config = dict(
    head_dim=64,
    d_mlp=1536,
    vocab_size=2048,
    norm='layernorm',
    attn_scale=0.125,
    parallel_block=True,
    init='normal',
    init_std_qkv=0.0321,
    beta1=0.9,
    lr_head=0.00429,
    schedule='wsd',
    doc_mask=False,
)
MLP neurons of a small language model. Each row is named by its layer, matrix (up: input weights) and neuron, and shows model dimensions 64-127. Each number is 128 + 24 x the weight over its row's rms, rounded and kept within 0 to 255.
After each neuron's rows, "fires on" lists the tokens most often at its 100 highest values on Wikipedia text that the model never trained on.

L2.up624 [113 146 123  89  98 132 127 121 122  98 104 108 134 110 131  92  98 158 133 103  63 153  95 130  91 112 135  94 124 140 144 122 145 110 147 108 153 131 154 113 148 221  93 124  97 123 139 129 129 124 147 104 165  99 130 137 109 122 122  87 127  99 117 109]
fires on: " English", "ring", "ach", "ates", "ind"

L2.up1370 [109 121 128 131 100 153 131  93 161 155 144 149 119 156 112 144 130 130 121 187 129 106 144 141 124 139 129 120 126 116 136 125 149  90 134 167 165 107 116 155 151 120 165 134 143 184 116 110 145 115 137 123 124 153 113 101 137 144 129 129 115 160 148 126]
fires on: "an", "in", "ac", "ver"

L2.up943 [154 132 144 138 167 124 124 101 114 137 126 117 129 152 143 119 177  86 104 141 127 138 123 101 157 131 107 221 124 136 154 141 138 124 108 142 124 112 125 144 142 102 199 160 111 139 111 130 127  71  94 147 144 112 135 140 153 142 122 128 144 147  94 143]
fires on: "ary", " final", "overn", "conom"

L2.up1387 [140 101 126 133 117 116 119 118 153  97 116 163 138 149 114  82 135 125 124 141 148 142  85 134  97  93 126 116 108 111 137 143 135 107 126 127 192  97 143 132 152 129  63 163 108 114 178  92 143 133 138 107 125 152 117 143 134 132 132 113 161 117 127 120]
fires on: "ble", " feat", "ized", "ox"

L2.up610 [164 156 122 129 120 129 125  95 116 102 150 162 118 160 144  91 137 192 126 114 140 125 102 129  93 187 113  92 144 115 114  93 127 128  94 134 153  89 172 128 131 158  75 145  92 104  97 129 113 189 125 144 124 106 104 139 133 114 126 129 172 114 139 117]
fires on: "ise", " this", "urs", "ute", "over", " mi"

L2.up416 [116 116 104 134 147 100 133  88 111 137 129 149 107 103 145 139  86  96 126 150 113 125 130 110 119 149 130 136 137 118 123 122 138 124 127 121 168 193 102 110 134  94 141 154 106 117 113 126 119  92 108 107 145 108  97 127 131 129 136  93 105 163 120 190]
fires on: " At", "overn", "ix", " Country", "ico", "|---|\n"

L2.up183 [ 88 137 117 118 140 119 142 100 135  97 121 108 109  90 137 116 116 157 158 136 103 127  95 120 121 103 142  74 121 131 101 114 133 124 106 107  88  67 108 142 148 141 112 111  98 117 143 119 120 185 156 122 155 116 133 121 139 158 135 107  62 114 156 161]
fires on: "son", "ating", " larg", "ummer", "See", " different"

L2.up466 [130 159 120 107 167 102 134 107 148 151 127 114  84 130 155  98  97 132 145 144 163 159 141 121  86 137 120 132 173  93 173 150 130 100 133 145 120  95 156 114 142 145 164 149 105 132 158 144 153  83 156 155 120 180 131 138 131 117 134 117  89 107 108  87]
fires on: " when", "hen", "clud", "ear", "ile"

L2.up1141 [100 113 126 128 156 133 119 100 136 162  86 173 140 106  95 171 150 139 128 142 136 111 104 140 154 142  86 116 129 125 128 125 130  95 143 106 114 106 153 136 165 104 167 135 126 156 133 138 108 142 114 140 159 194 127 129 137 147  75 127  78 111 151  82]
fires on: "vers", " contin", "|---|---|---|---", " larg", " prov", " al"

L2.up679 [134 140 135 145  86 132 118 152 130 164 122 178 149 106  73 124 131  76 165 103  77 137 117 121 129 138 115  90  94 130 124 171 145 111 137  72 134 134 147 158 181 109 116 179 149  88 139 134 131 153 109 124 153 133 133  97 137 126  71 164  99 100 126 110]
fires on: "ered", " cent", "wn", "ording", " open"

L2.up210 [126 153 133 118 100  97 147 125 132 173 146 151 115 114 115 126 134 135 131 100 145 153 148 106  92 121 150 133  59 159 155 152 139 130 135 148 167 125 125 136 127 115 180 116 114 110 111 152 109 146 119 168 115 105 113 132 135 140  87 131  42 119 138 152]
fires on: "land", " near", " Time", " Lab", " App"

L2.up515 [151 145 120 131 153 111 127 104 113 146 116 140 117 172 101 124 143 177 129 120 168 129 119 127 151 169 110 154 177 119 142 123 115 125 118 164 111 207 178 130 120 118 121 124 113 166  89 135 119 138  99 164  98  88 128 155 128 127  98 172 150 146 118 114]
fires on: "iver", "of", "uck", " line", "ideo", "levision"

L2.up234 [110 120 132 112 151 101 120 123 134  87 162  93 120 131 141 116 140 120 131 138 170 122 165 111 142 136 147 159 160 115 131 125 121 145 122 144 187  34  98 144  98 144 174 122 138 137 149 149 153  87 119 136  87  90 145 132 122 135 142 168 164 151 134 106]
fires on: "oint", "wards", " comple", "ove", "ets", " against"

L2.up1375 [160 112 111 133  88 130 117  97 145  98 127 178 112 156 143 107 146 143 117  95 176  97 145 158 139 192 117 108 175 114 146  66 105 139 135 151 154 140 167 136 123 128 127 127 133 121  98 138 111 118 120 124 136 104  97 153 116 140 100 128 143 168 138  88]
fires on: " return", " life", "ington", "_", " appear"

L2.up563 [ 93 156 150 121  67 132 142 135 140 166 113 125 135 128 116 151  90 122  86 154 125 108  96 152 119  86 132 106  81 120 127 129 130 136 121 147  85 124 140 144 128  96 137  81 128 159 115 112 135 150 127 102  98  91 120 114 145 124 168 107 143 110 145 115]
fires on: "cept", "oard", "(s", " larg", " prom", " one"

L2.up1263 [104 141 139 126 139 115 129 142 140 159 158 136 149 122 132 160 161 121 155 174 167 119 151 133 116  94 149 123 136 132  95 133 126 134 143 128 111  60  87 136 121 124 135 137  97 114 158 121 129 115 108 161 115 130 128 121 127 121 131 144 119 120 123 115]
fires on: "der", " present", "rol", " They"

L2.up1148 [153 121 158 140 179 100 104 124 128 153 147  91 115 134 123 122 134  97 163 144  72 112  38 105 102 126  96 163 141 140 150 170 126 160 184 144 106  95 151 146 149 106 204 141 136 152 121 118 121 130 113 132 132 124 136  95 146 118 141 142  57 122 122 138]
fires on: "ied", " Cl", " November", " Sl"

L2.up608 [128 174 122 136 153 139 134 143 152 186 137 151 142 121 116 142 131 123 145 141 124 180  85 117 120 101 182 126  97 129  84 167 146 126 123 143 172  96 133 120 123 154  87 146 103 116 136 169 149 119 157 107 106 101 155 131 133 128 160 147 137 110 122 121]
fires on: "out", "ification", " They", "useum", "alk", "ink"

L2.up1144 [116 169 127 110  80 103 147 156 114 166 147  88 149 122 107 171 124 147 106 149 116 133  95 133 112 144 137 115 160 167 123 124 141 128 159 157 131 101 166 126 143 149 113 148  76 126 112 144 109 146 129 153 125  93 134 149 101 114 145 109  91 134 132 137]
fires on: "act", " cap", "ified", " service", "idd"

L2.up423 [121 101 154 136 153 129 128 127 134 131 162 140 143 126 120 150 112 174 152 121 106 166 149 146 116 149 119  99 133 120 146 113 143 112 105 154 139 144 154 125 145 162 140 168 107 137 138  89 125 194 125 113 125 140 145 135 129  83 123 115  78 120 105 120]
fires on: " San", " addition", "—", "wn", "ved"

L2.up134 [154 129 140 161 156 110 161 113 109  96 150 160 131 126 161 140 114 167 163  84 116 127  84 117 141 155 127  99 137 140 139 113  96 102 109 144 129 161 121 143 119 160 171 181 159  92  82  71  99 151 116 184 103 122 149 130 148 113 123 109  74 112 110 154]
fires on: "ce", " int", " based", "vent"

L2.up1295 [159 104 133 121 170 139 137 122 151  83 148  97 130 110 140 105 144  98 158 116  61 142 106 106 155 148 105 126 100 146 163 169 125 134 132 174 115 161 103 126 123  89 156 115 155 131 110 111 176 139 153 122 103 141 126  97 115 119 137 102 122  96 124 180]
fires on: "cept", "ise", "ives", "ains", "="

L2.up390 [152 103 143 130  89 136 141 123 123 156 131 138 141  83 125 107 123 117 158 120 108 117  87 120  83 141  91  93 158 176 142 142 138  87 193 129 151 154 116 154 113 156 169 155 105 166 124  65 127 131 155  94 158 119 120  89 126 145 137 144 115 103 107 164]
fires on: "air", "omen", " Z", "ependent", "istory", "attle"

L2.up1186 [205 150 124 128 130 121 141 133 150  81 114 149 120 144 147 126 119 128 120 111 165 120  73 133 143 165 120 157  85 117 104 135 135 141 103 139 177 101 142 103 126  51 142 109 140 123 112 152 116 146 111 140 107  81  96 145 111 174 110 135 153 129 148 123]
fires on: "augh", "aid", " develop", " represent", " follow", " last"

L2.up1511 [114 181 127 131 118 102 125 139 150 178 119 137 116 124 130 147 110 104 105 138 172 117  64 128 172 106 107 152  94 123 115 176 147 119 138 153 128  74 106 153 122 113 127 129 102 163 117 124 143  72 130 162  93 130 108 123 128 142 152 131  93 150 122 169]
fires on: "ative", " including", "vers", "ould", "erg", "—"

L2.up250 [121 126 142 118 161 144 121 111 122  94 126 136 103 130 111 146 160 196 132 113 124 115  85 143 147 168 109 121 156 155 147  84 134 123 116 150 155 114 151 119 120 130 136 115 122 132 133  97 109 138 133 166 136 115 128 145 130 132  92  72  64 121 147 144]
fires on: " only", " San", " th", "alth"

L2.up936 [140 169 125 131 109 122 146 137 119 149 126 166 102 107 118  82 108 132 137 114  73 134  68 114  94 136 134  77  90 149 143 134 148 124 151  81  86 161 141 125 169 123 110 164  84  94 111 126  97 181 113 128 147 134 116 120 164 119 118 143  25 136 130 156]
fires on: "ter", "|---|\n", "land", " Location"

L2.up715 [147  68 129 144 169 144 138 124 122 126 154 152 142 118 111 124 141 126 134 108 170 125 122 155 156 114 110 137 138  78 133 125 118 134 112 117 130  74  97 154 113 140 155  90 174 137 124  96 128 133 131 136 138 127 127 119 105  94 122 132 114 124 137 149]
fires on: " been", " years", "merican", "_", " period"

L2.up616 [134 158 123 135 159 126 144 117 110 145 134 132 121 128  97 138  94 127 100 152 176 111 140 137 109 117 137 123 132 108  83 126 126 128 149  95 131  84 157 127 176 112  73 129 114 119 150 140 121 149 137 145 153 134 108 132 141 138 135 137 148 123 119 111]
fires on: "%", "oung", " educ", "tain", " im", " School"

L2.up839 [130  96 168 119 133 160 106  87 107 155 117 125 133 133 161 155 124 142 156 109  93 108  99 155 102 145 124 149 198 133 143 103 124 122 139 131 103 101 157  84 138 142 107 105 162 151 139 123 125 137 145 144 113 164 119 122 126 108 130 124 167 114 110 117]
fires on: " marri", " only", " ·", "akes", "orm", "und"

L2.up1445 [135 118 119 111  95 107 125 181 148 156 130 145 160 107 113 127  80 128 100 144 223 143 132 153 106  88 133 138 108  97 109 123 141 138 137 158 178  81 127 108 142 115 181 104 105 163 151 200  99  95 110 153 141  86 129 149 121 144 118 159  74 178 132 102]
fires on: " Ass", "rit", "ple", " represent", " announced"

L2.up121 [157 168 143 132 145 144 157 110 121 110 127 126 122 108 155 133  91 181 123 128 183 136  80 141 133 134 148 116 139 101  96  84 116 141 130 107 106  81 141 113  89 165  91  72 125 115 114 101 110 179 152 142 132 160 124 137 130 142 145  95 107 102 157 124]
fires on: " School", "oung", " leg", " same", "_", " short"

L2.up686 [186 153 126 127 161 144 155 122 127 146 103 177 153 133 100  95 118 134 154 108 124 148 115 125 108 131 139 117  96 125 114 101 100 105 111 124  97 178 122 127 152 162 112 158 140 147 145 148 105 190 124 154 139 148 134 124 135 146 103 155 117 132 121  92]
fires on: " end", "ont", "ult", " rem", "able"

L2.up646 [141 156 150 114 123 125 137 169 136 104 135 126 171 146 134 131 171 132 130 131 153 128 107 129 170 131 131 152 106 166  64 153 154 148 145 164 147  82  96 118  99 147 125 102 135 119 119 113 127 104 145 135 104  88 130 154 105 154 159 122  98 120 120 135]
fires on: "ation", " home", "useum"

L2.up1181 [140 179 139 127 121 126 113 119 127 203 113 125 112 110 108 121  80 130  94 159  78 154 159 126 102 133 146 128 117 140 136 155 147  90 154 136  84 151 172 131 158  70 206 143 119 132  98 121 123  80 113 134 145 138 113 120 108 128  87 137 104 137 102 127]
fires on: "ix", "pt", " Afric", "gh", "omen", " Art"

L2.up981 [141 163 128 142 179 142 102 139 136 114 143 117  99 144 148 190 134  91  76 111 149 125 159 134 162 133 128 144 116 127 135 159 126 120 116 126 131 165 136 154 181  40 149 160 124 149 130 118 153  36 120 135 118 102 122 127 108 147  88 150 128 149  99 157]
fires on: ".S", "iness", " hold", "art", " polit", "lish"

L2.up122 [122 161 125 116 148 105 144 131 131 138 130 125 123 105  85 123 100 151 155 167 111 136 103 100 132 110 145 115  99 117 129 146 114  91 138 140 156 145 139 137 104 149 176 129 129 169 147 147 121 147 130 144 157 130 129 129 134 180  95 142  64 151 146 127]
fires on: " end", " system", "cl", "ont", "ct"

L2.up651 [178 156 118 111  81 112 136 150 124 110 152 136 111 110 153  87 140 181 130 129 153 118 100 149 126 110 155 127 169 128 120 118 139 131 137 143 162  77 143 141 112 162 195 142  59 131 120 151  76 129 120 118 123  81 151 155 127 159 116 122 104 173 125  91]
fires on: "rid", ".S", "land", "irl"

L2.up865 [152 118 164 114 114 145 132  98 124  98 114  85 120 110 134 166 132 105 168 140 112 131  94 146 103 138 117 138 139 154 148 108 129 127 155 112 106 102 105 106  96 143 139 141 115 130 110 142 136 119 135 107 142 173 127 114 134 121 129 110  97 112 124 111]
fires on: "ris", "ively", " world", " same", "imes"

L2.up192 [105 130 120 119 101 129 134 137 116 145  88 121 125  76 127 111 128 159 203 138 120 141 111 103 165  92 120 117 137 117 109 139 141 113 102 125 126 139  98 151  90 151 207 156 104 118 155 189 107 115 127 107 169  82 129 130 150 140 107 141 102 118 123 138]
fires on: " this", " town", "fess", " village", "ston"

L2.up1014 [105 128 102 127  86 128 129 136 122  73 111 130 133 140 169 100 124 138 167 129 132 115  99 145 151 160 107 128 169 112 121 118 116 125 119 123 145 159 142 134 133 112 136 167  86 138 144 134 100 108 109 108 180 133 138 138  99 138 128 133 205 182 116  93]
fires on: " during", " feat", " end", "pen", "line", " until"

L2.up35 [116 155 128 104  70 148 110 106 117 158 166 144 130 198 118 109  69 115 145 174 122 109 148 125 100 147 124 144 145 135 166 163 152 115 147 124 116  91 129 137 147 127 114 141 141 146 137  83 165 152 165 141 140 121  98 111 153  61 169 125 123 143 121 124]
fires on: " Minist", " Pl", " University", "adu", " which", "yle"

L2.up70 [178 132 140 145 124  86 102 103 116 162 192 134  95 130 140 126 127  90 137 107 157 140 168 131 122 130 146 124 126  96 107 157  99 143  85  95 127 133 152 142 158  53  76 134 109  89  88  90 116 128 106 146 115 194 109 130 187 121 142 162  99 126 114 113]
fires on: "land", " there", "aged", "ity", " There"

L2.up652 [118  51 129 134 130 115 137 128 156  84 119 143 140 159 146 144  79 169 123 119 134 150  82 145  90 130 135  79 163 101 162 132 123 109 140 130 164 147 172 138 124 216 205 141 108 137 128 139 119 136 140 125 142 171 116 141 127 145 131  97  93 133 111 133]
fires on: "ann", "sh", "ense", "forman", "ole", "stem"

L2.up407 [108 132 143 111  81 113 136 104 110 145 152 128 100 156 148  62  90 133 121 117 165 179 188 123  87 113 154 123 127 136 156 126 131 112  91 139 109 133 114 112  80 113 143 103 147  84 122  93 143 165 116 167  87 162 125 140 122 154 144 102 113 109 155 127]
fires on: " Sw", " Th", "ics", " First", " mi", "iam"

L2.up1150 [125 128 118 118 105 139 144 115 137 102 151 116 119  95 151 108  95 106 170 111  73 154  95 126  95 121 133 104 117 124 151 109 145 126 106 121 136 142 112 119 130  59 147 120 151 136 120 138 114 131 140 121 127 107 142 105  85 132 110  87 164 146 126 108]
fires on: " end", " they", " They", " Ang", " pe", " during"

L2.up470 [124 102 159 121 177 121  79  76 158  97 123 120  94 161 130 148 162 110 107 125 129 155 104 129  98 158 111 149 143  99 138 114  96 112  95 121 134  67 145 128 144  89 100 121 162 113 148 126 165 109 132 111 120 179 114 148 127 126  96 130 162 106  93 123]
fires on: "ution", "of", "ense", "gan"

L2.up739 [119 138 129 136  80 130 139 155 143  57 117 148 116 126 152 110 110  94 150 125 163 119 140 139 129  98 155  94  88 110 107 162 142 137 123 110  88  32  82 123 115 112 149 138  90 136 153 132 140 155 137  99 114 186 151 128 120 143 170 108 132 146 161 139]
fires on: "reen", "row", "rough", "_", "eg", " including"

L2.up172 [100 146 107 126 137 129 144 129 147 156 162 148 114 121 154 100 126 119 158 115 167 109 121 139  97 141 155 121 148 129 156 135 117 125 151 158 161  93 116 124  93  75 165 152 100 117 136 140 127 112 135  99 113 104 106 138 144 148 116 121 134 125 140 114]
fires on: "vel", "ond", "tt", "line", "_", "iv"

L2.up1396 [118 142 102 106 139 101 156 135 130 167 112 110 119 129 137 152 120 160  90 169 172 135 136 110  75 136 163 148 139 131 103  92 106 127 118 141 106 124 153 110 125 152 117  98 109 134 124 129 108 110 105 145 120 111 107 139 178 146 137 162 124 113 148 106]
fires on: " one", " occ", " age", "|---|---", "ember", " ===\n"

L2.up1045 [ 81 148 126 111 153 115 120 148 117 184 155 126 125 163 109 159 124 144 107 167 174 163 126 126 133 126 150 119 143 113 124 144 119 125 142 163 126 142 119 131 130 149 126 142 109 162 128  83 135  97  99 136 125 118 149 133 145 129 121 134  83  82  99 112]
fires on: "ert", "ating", "der", " home", "|---|---"

L2.up1512 [120 175 130 119 133 111 132 138 131 157  89 119 144 144 158 151 120 136 103 127 140 108 103 119 174 111 125 186 148  87 110 125 113 130 129 155 104 147  91 139 166 115 139 130 105 140 139 131 105 113 103 126 127 120 113 138 122 156 127 149 178 147  99 126]
fires on: "hen", "osition", "resent", "_", "cept"

L2.up777 [145 141 119 118 136 142 152 150 136 137 142 130 101 115 155 150 136 194 173 159 181  85 152 136 130 148 129 133 187 119  86 121 116 112 100 134 170  76 153 122  94 140 128 184  79 148 159 136  87 109 119 134 149 123 106 139 152 170 168 123  93 128 129 111]
fires on: "own", "ild", "ile", " another", "ack", "attle"

L2.up621 [131 104 110  97 121 113 127  95 142 117 131 168 128 142 124 116 128 137 174 104 143 158 114 120  94 151 131 134 131 127 141 116 137 137 121 144 169 124 129 106 135 153 123 157 124  97 150 127 108 176 149 149 132 197 115 149  82 163 125  92 143 144 137  98]
fires on: " between", "stit", " son", " such", " San", "===="

L2.up790 [127 155 105 131 150 127 142 153 128 123  94  87 100 101 149 136 100 101 122 115 103 117 186 100 117 137 121 127 133 122 112 152 124 117 127 132 105  88 126 111 101   4 191 150 147 140 119 143 146  81 111 116 117  74 123 114 119 128 136 151 122 131 134 145]
fires on: "ove", " within", " life", "ma", "ari", "_"

L2.up196 [148 159 131 108 126 141 176 150 115 133 140 151  95 128 101 117 105 172 124 125  68 132 182 103 121 152 125 103 116 180 134 118 140 143 129 134 112 186 143 112 132 199 111 125  88 110 122 123  77 168 151 135 158 155 144 140 117 131 139  92  83 152 132 126]
fires on: "act", "air", "alth", "olog", "ram"

L2.up1113 [151 111 129 147 145 139 132 121 130 159 140 107  92 122 164 166 116 114 103 175 122 116 169 118  82 108 145 145 152 119 115 115 122 140 138 110  69  99 144 130 124  97 178 109 102 135 157 187 133 102 131 135 110 110 129 105 148 120 135 140 160  98 106 127]
fires on: "ible", " spec", "uk", "other", "Q"

L2.up480 [ 97 147 107 122 151 118 148 132 143 100 113 125 110 118 103 116 125 155 118 153  98 120 103  98 110 140 140 118  96 164 117 155 112 127 134 163 133 135 147 119 111 125 129 139  69 124 152 133 135 136 153 115 146  90 128 150 115 156 180  86  65 142 125 139]
fires on: "hed", "aj", " over", " rest", "ij", " cur"

L2.up156 [127 155  94 128 141 118 128 145 120  57 122 118 125 118 144 151 157 135 100 105 155 118 126 140 167 138 135 131 122 120 129 150 156 102 101 126 146 127 141 144  95 115 178 157 117 125  97 136  91  77 112  94 168  86 122 139 111 132 106 123 141 139  89 110]
fires on: "ced", ".S", " following", "ollow", " Art", "eneral"

L2.up993 [128 142 126 107 133 138 158 133 125 117 149 148  99 104 145 151 149 129 158 108 107 116 136 130  94 130 110 129 124 139 107 125 132 124 140 173 100 136 117  90  99 168 122  88 142 101 105 116  95 124 130 177 112 139 126 123 133 127 146  94  88 151 147 143]
fires on: "ines", " marri", " then", "ves", " based", " ·"

L2.up923 [126 104 122 133  91 116 110 144 138 119 117 154 138 142  85 105 121 125 108 121  99 101 158 118 107 145  97 144 140 120 137 127 126 132 136 136 155 166 137 123 186 164  67 120 113 115 144 166 134 119 132 130 134 132  98 110 162 118  98 124 163 141 137  87]
fires on: "ased", "nal", "ially", "itle", " iss"

L2.up695 [140 173 133 124 121 136 141 157 122 138 135 153 160 132 120 104 140 130 149 184 124 103 142 114  65 116 119 122 120 146 107 153  97 107 165 109  77  70  97 132 100 104 116 168 151 128  75 115 137 133 135  83 125 149 135 125 106 108 125 102 107 140 141 146]
fires on: "d", "aving", "ly", "af", "aw", "ipp"

L2.up809 [154 151 121  99 115 137 164 114 111 172 138 112 128 112 168 148  98 123 200 116  90 139 129 123 129 133 140 166 155 103 140 101 144 120 135 103 131 142 167 114 117 105 198 125 139 141 119 182  94 121  96 128 161  72 120 123 139 153 123 158 154 125 118 101]
fires on: "und", "artment", " var", "ause", "ood", " Division"

L2.up1437 [141 164 150 113 147  86 133 154 143 139 123 113  98 142 134 102 104  85 103 173 167 116  70 157 130 101 121 138 146 108  85 129 123 142 170 130 146 140 105 120 132  66 127 121 128 165 131 147 146 154 134 158 106 130 128 105 135 128 167 150 164 138 146 131]
fires on: " success", " like", "ether", "ouse", " role", "ise"

L2.up422 [125 108 131 132 115 120 119 126 125 183 136 120 161 115 129 130 119  50 150 101 132 142  91 140 115 121 119 133  81 110 137 175 147 121 192 105 133 106 148 154 163  51 187 181 115 159 116 156 117 142 108 108 152 114 136 111 142 118  92 146 109 152 102 124]
fires on: "ered", " side", " small", " music", "oint", "eal"

L2.up627 [131 116 128 112 113 138 114 126 119 125 173 105 142  96 161 154 103 122 154 113 127 144 114 151 148 177 129 101 139 110 195 120 114 124 151 140 153 151 147 130 111  97 119 161 131 163 107 113 126 119 137 122 162 153 119 120 131 136 140 115 125 131 134  57]
fires on: "ess", " inter", "mer", " later", "fer", " port"

L2.up307 [141 121 137 124 143 139 133 128 154 100 132 119 123 131 163 149 151 126 115 112 140 154 138 123 181 148 128 168 120 144 180 119 119 166 152 130 121  73 115 121 102 145 154  75 139 145  94 117 149  60 146 100 102 109 135 143 116 139 158 109 170 134 120 123]
fires on: "rom", ").", " national", " profess", " State", "til"

L2.up673 [128  96 127 131 131 126 147 142 171 148 116 147 108 151 153  88 163 159 178 123 107 120 166 140 139 124 126 118 140  90 150 122 109 142  64 108 114 143 136 148 156 145 107 163 151  78 142 125 147 108 125 103  97 145 110 155 165 147 121  93 132 132  98 135]
fires on: "iv", "ct", "vers", "ired"

L2.up1196 [162 147 152 129  93 188 105 117 158 146 146  99 175 117 149 148 152 122 143 115 123  98 130 113 101 172 146 106 105 146 144  92 116 116 112 110 115  70 104 135 139 140 130 117 121 113  90  94 131 125 143 149 140 123  97 146  89 120 147 144 111 141 122 113]
fires on: "ior", " France", "ified", "ours", "hem", "forman"

L2.up21 [129 116 128 107 105 122 157 135 118 145 177 104 109  97 126 146 136 171 133 142  78 165 129 138 123 111 149 101 131 136 146 101 132 146 147 152 172 157  97 106 106 178  76 109 127 167 132 132 109 152 146  71  77 111 133 140 126 120 158 111 123 150 161 119]
fires on: "ification", "ether", "order", " school", " club", "overnment"

L2.up1345 [140 119 129 123 139 106 153 135 106 167 178 143 137  78 110  94 112 115 144 152 113 188 157 120 113 104 161 140 119 134 120 153 146  99 152 131 117 179 131 157 141 150 129 153 125 143 148 118 117 111 122 131 106 132 146 109 165 161 149 134  65 121 112 125]
fires on: "ign", " Ass", "ss", " British", " General"

L2.up1173 [ 98 149 133 127 145 127 126  92 134 117 101 134 128 112 136 162 142 129 182 119  95 114 109 112 149 162 137 129 127 126 135 120 125 110 123 115 126  69 131 123 106  57 171 138 127 122 102 124 107 112 125  97 167 107 122 142  92 137  86 108 160 117 123 110]
fires on: "arm", " village", " government", " Army", " His"

L2.up602 [143 176 165 110 171 113 123 152 129 136 134 111 117 180 133 153 110  69  77 144 164 125 149 130 118 124 116 212 129 126 127 117 113 124 145 149 152 132  99 122 145 102 169 133 118 155 151 137 138  99 115 132 114 111 134 145 112 140 138 162 155 163 144 103]
fires on: "form", " success", " %", "ively", "ribut", "por"

L2.up1324 [150 114 102 119 100 128 138 164 123 169 139 138 141 143  88 125 106 152 133 157 152 155 220 160 110 139 131 114 108 137 146 138 129 118  85 162 168 146 122 147 100 180 160 130 112  60 168 123 128 172 136 113 121 119 152 124 110 138 135 144  96 119 154  74]
fires on: " some", "rit", "iness", " cent"

L2.up365 [146 133 139 129  87 121 119 108 110 137 140 105 156 135 151 147 125 104 172  99  60 143  99 127 125 122 121 158 119 118 146 120 125  96 136 136 137  67 123 129 150 103 175 145 144 153 133 114 132 143 109 108 132 160 132 102 146 114 128 134 117 123 111 120]
fires on: "ied", "aged", " sup", " del", " His"

L2.up631 [111  87 106 111  84 111 136 128 127 106 117 110 146 123 115 133 170 152 145  92  81 138  95 125 155 111 115  91 109 154 117 141 135 118 120 139 136 207 140 157 152 217 140 146 121 133 126 123  99 142 142 127 124 202 126 134 154 131 151 103  68 161 138 168]
fires on: " there", "ai", "lands", "-s", " There", " res"

L2.up17 [136 115 121 109 155  92 117 130 146 123 122 161  98 128 104 165 115 147 143 180 146 110  93 163 136 106 107 116 141 106 135 152 112 103 150  99 125 114 121 161 167 132 111 158 105 140 142 110 146 150 129 109 156 139 136 173 183 127 136 152 154 154 108 104]
fires on: " |\n", " (", ")\n", "\n", ".\n", "),"

L2.up215 [101 146 131 140 157 105 149 147 114 195 132 124 109 121 147 143 124 145 181 135 177 104  84 122 147  88 129 163 166 108 106 153 126 113 115 132 165  94 109 100 124  94 192 121 140 165 139 144 117 118 108 140 104 104 151 126 124 142 162 134 147 171 113 142]
fires on: " work", " near", "ollow", "ium", "_", "—"